Part of a small language model's weights.
Size: 10 layers, width 768, 12 heads of 64, MLP 3072 tanh GELU, vocabulary 30346, 95.1M parameters.
Architecture: LayerNorm before each block, biases, normalized queries and keys.
MLP neurons of a small language model. Each row is named by its layer, matrix (down: output weights) and neuron, and shows model dimensions 544-671. Each number is 128 + 32 x the weight over its row's rms, rounded and kept within 0 to 255. Numbers have three digits each.
A block is one neuron, or neurons of one layer that tend to fire together. Before each block is what it responds to, as a language model described it from the Wikipedia text at the highest values.

Description: Connecting tokens inside sports results and rankings, such as "the" in finished second in the, hyphens in first-team, and dashes in scores 41–32.
L5.down221:064104157148123149022073138166127111109132168069110105187081087154162109191186090138037119091123096086072117157129110090131133114183112117162167163116140117126091140136101121165063153142102102117130086150150137166161131130132092068113123163178155137151111140114111164089173151143060117102142192095104155168151140188111116178118136147116160159109169188132081132096135076083150144103067
L5.down352:110087097166146049105160172207121106186097151136126104163136080203161082132088100151088154119132142066098106144169101132106131111134139135118140081100115174146081149140136063102153208129150157100073117129131165126131127172149080147161121112132146096124217074151138098141110112125106154127167137136099114151137137096156099103191138124173137118104143106075069119150157128164086121089158
L5.down510:170120140125115161117151131138162101077159194131170124164132131135094091127078138095149156139102089144117173122106154175131098129157144149133076109147181124155099164162158142137112132158107133120116134069124141150156112148124191110107099071071107158149150161133180120161115088102133116119081130093152112163138115081177156130160108155114070085153115088117114088132166095155102116081157
L5.down824:157123164125179099130130098096134066058154118087179111127152112133178124156082186118110099137128089117142081183106151128154109135081149134088154141115114204151148110199102077064069154125120105153141119132144099222118161158202117104176117162129153147173136125146046147159115141104112120104112069175165150097161147074107128144126158161099177116145151139155129106142157150161154137183156
L5.down1240:148094211080099091118095123173110154141178137127135140107178095146143166168154092161096107106132121120129190126142153121144103103166132050110205142094078163120091156163133126118109134232127079135091164186115099149129144113159122149132124128096187165112152056157083069149124106094123057086189143162151190125180096107063133142076138102128184086096203144105080114170098126108093124132163
L5.down1931:133102103171093109102148135118118185133143108152132113111138105178137047153105088163144150107086135143116075068097050163136122101097192166147204078113121104206140173179159105177116164128163113073116104096174139135086112101114117140115159194074077197157111105090134153085123065106115145149149142139087090167151133169196124150172097028144140142094122140162130074130133129194120175127070
L5.down2763:113072110125135078089105141104142132163143115063091120115146177126039147125126106212150096141118100177140113154165182154086080140144098190142169094199143120159129108142152145121099136151117176140154224104083099174107167061075149131158062187137127106156145094108129141128068145111125106137093106133106103108127150111158150125094096134099141113113131112109163102151175055101109074140153
L5.down2810:130201108121101181148091119133120181151135134092131122112187105132059078143106081139171118218073092146118087123101131128145108125124135093148134076096185155112063138130118115130100153184128172104097065103202095077114116074188155157123106163099116128119201150110131185118155132099132131135091111118138105185096117092109072113182156175112156126126113121194168114121074132120172086112104

Description: Day numbers right after a month name in US-style dates, often in tables or release lists (May 6, October 15), plus middle tokens of year spans and names (1990–91, of in University of).
L6.down273:109137105099136113145114090177123116138055131101177110149127097129112118125125135115146121157099097158167097117089125175100127161103127140120165168124134165132161068101161113138126112091141137128099136179156139130099152128098101120081097069120156159054156121126146167066142153117080164153118177204145110183119112129196185119091114100115149140161122147135100163159113137093126151141171

Description: Tokens inside sports league, cup, or season references (the, season-year endings, Division), e.g. promotion to the, 2018–19, F.A. Cup, Dutch League.
L6.down2513:082141155054180164127127142159150159107154132089148132083141093099142059157132088090135131167084101158046082121137122140131100106101216123104180075037139096137144135073117101146134110066095110140104135206113150174175145099129129217113096152133148149104163125107135245091104151090102140145115107092145117111147162157148168096095101097083129127103112130167120096156098105143116155062131

Description: Start years and dates opening a span, such as birth years in bios (1848–1880) and "from 1996 until"; also Wikipedia table header ends.
L7.down79:132113163087175125098137112227132179100106128126136137151150137093057084072118152144152111129130136205097166138147101123104137132097216126124139090103119151115138117139171080158146148096128119074110071131083133170109138110079124109138162165194115164175178095114161120094146131177121082104080167062109091145096126108148135091170123052078167147182142168127032155177094107184080190153105
L7.down188:135133127119097144145128085128122155184119077141117121132133080088144120138120137123143114133116111150158114195118131116152101103144096107139133086108130149121107153093102063099139121148178117105164019112123118131160124097121123126129119158098148147115150101140151145153125114106138124140113079130132051123131096169139087102220113103146103114071109098138137091117100087158176145147088
L7.down389:138108121108095156147098154136086104160164137116124137151120131099145099155107132128138078123068126113144191075104143121117126186199097094074225078163119151091120141110218134143134064137111171164122142096084128122128128136126117178099166085149127102104079131113143167130199152100149175105129133156066115153160098089117128102174110137175117092167144086088160141140122158150044137136117
L7.down599:107099144145174090074137140099105124155182148092087118115139108097133106106148144127112062130121083141144106100137138120137090178122087138116130139134164124132147196153069116124132158142078159094141110147095145120135103184112160157031112103087084075119132106126149091137150131103135130178119091114125091176151176155168120133159120158128186132094167118187213087141096132124103132122159
L7.down1253:119143149098128112069104096137135109102108127099126150111102108137127142134155111114087110112114132151130121105081149112173122096143125102143118130151100093163158101149142180161111178115174209120126109105127094147123169126121116128072106128189169110100186106091147139118115147135177106172116091130129115128098139117144138093134082095083143177099150150038081154131139137118116129097103
L7.down1386:177151114082068122109082154098159162199145140093101065136111118140154139155146166097152115109072107114135201084097129066147138110143085106089150114118107102108151183124103153142147120111146149096137057127130171135093196180113141153046087154220059148087134122146137149155162112111150093090184086085170070154134137133155121142160085045131117118073200131110149128137158109109099158152145
L7.down1825:108187091080168071150156082219129077133183127129093148148165100090093134068160113093107123130123081134135180097098133143182080173073129139111158148119143156112156103141161174098137100131153123117143105132168125135123156179091087138143149152072096118137118146062182106065158111134150063138099132139133148170121108117160163101122059148113178121138150150118195151154123156137148104097141
L7.down2490:101109158109175199160098108125144154150092137124188132182109131119135085098146150109126158147121143130176103101133064125108080148132095146148119108117099146130108128108142072167208091114148163111129171127122172111100125116124108099167154102083109168094059162123142229163113160074089150120183150114144054114091160134118119151088156142137118091119170148099069162191136082162162125157173

Description: Day numbers right after a month name or after "on" in dates, e.g. January 18, on 20 April; also words following "on" and score dashes.
L5.down768:116122124145166170103114117133112116104121133094125183093098119086180139133088120114128126124110112122154140084124154194082076141084120174144199120109188144160165065102122084149069122124100151118105104094123118137123143138096107144152113151110176141097119077091136197131160068138092104102142097150165135194115176072123139153108137151168101133127159181146114217126114099182087144162131
L5.down771:145149164086086118131183098065111070159177093166139124152200157114080141126103150170146126142202142101139123131084133117142171109100093103098069129065113127094105138138049123136113104138150161095113133101103148150125100166152066137106120146156189158139138059131157136088114104085173121175144106156164124102100171056095119088091158156124149117130121143179146116111145120192104159107131
L5.down791:158185154130116122143147152114190115093119185212133108141119097154173081136158123144160133220115099117126135090147132148136116095086091217106122152090152075119135128122100146137174089037149088168073167145100130130137129165175108096118126149151102140086145156133090177077116156168085138134121084164137097163152044062135135165114193165123133142117136086086132187101125047126135088126125
L5.down1394:218107098208131153153117127147148105088168119117100111079188125177126146068169147138148131074181103136141113095102129094159165120088172158096120115112102132161188168126123100149078176105100096078073138145119113151099151091111148114151128110095112122092189089108170192223135149101112101078155104145095138114154076178106134158149152144110168113089107147111165105146183087100115161032109
L5.down2048:173178087127141179142159091174161152136168138141164185132095187110119110187105150129133198148121150054155050206074157190119206157104134125121142111126171117166100113082061110123105128115155110048072148111069071123094133128161085184064096120114088153172125129161118125109169113166102107112106132145076136135128103084140200150124163162119149117171115146141179086159131056095129079097132
L5.down2253:128130076105172066179129115137133122131179121147157164073072189080124114166153207182111159061121140146167129101103138064178154154130185076119183139138102171134156150131158106080108124154134110119142115106161158168122144149048139151130088094126141145130134128101156144128145140101122173125166135143091154124150149125072123159130111067083150120131145155194083123160161145099115109136086
L5.down2527:115169159162168107147163148124140100158111152079167094101116148089128153072127134163090100106094120115151101101117160113126108170057147136154079120117126141147179069089116078138145152093136197142103118167144126157149118173105110128091143131157174106163108132129123186118126117105092116094108135102088107181114181134099164150128156135146168147118112135148138205168118118130142105168122
L5.down2747:155154122166126123143094178177121088093149117121166135112182126120096129135100133139092116113140182130174110109123127123094110142108111157091131110132127225094159111149189071137120116145109146093132085124161100130123129137123159183106137106148103114086124147127119103137099099076141101070117138190109119144124082092102115194083139141095196173120120198163085165183145176109170105167073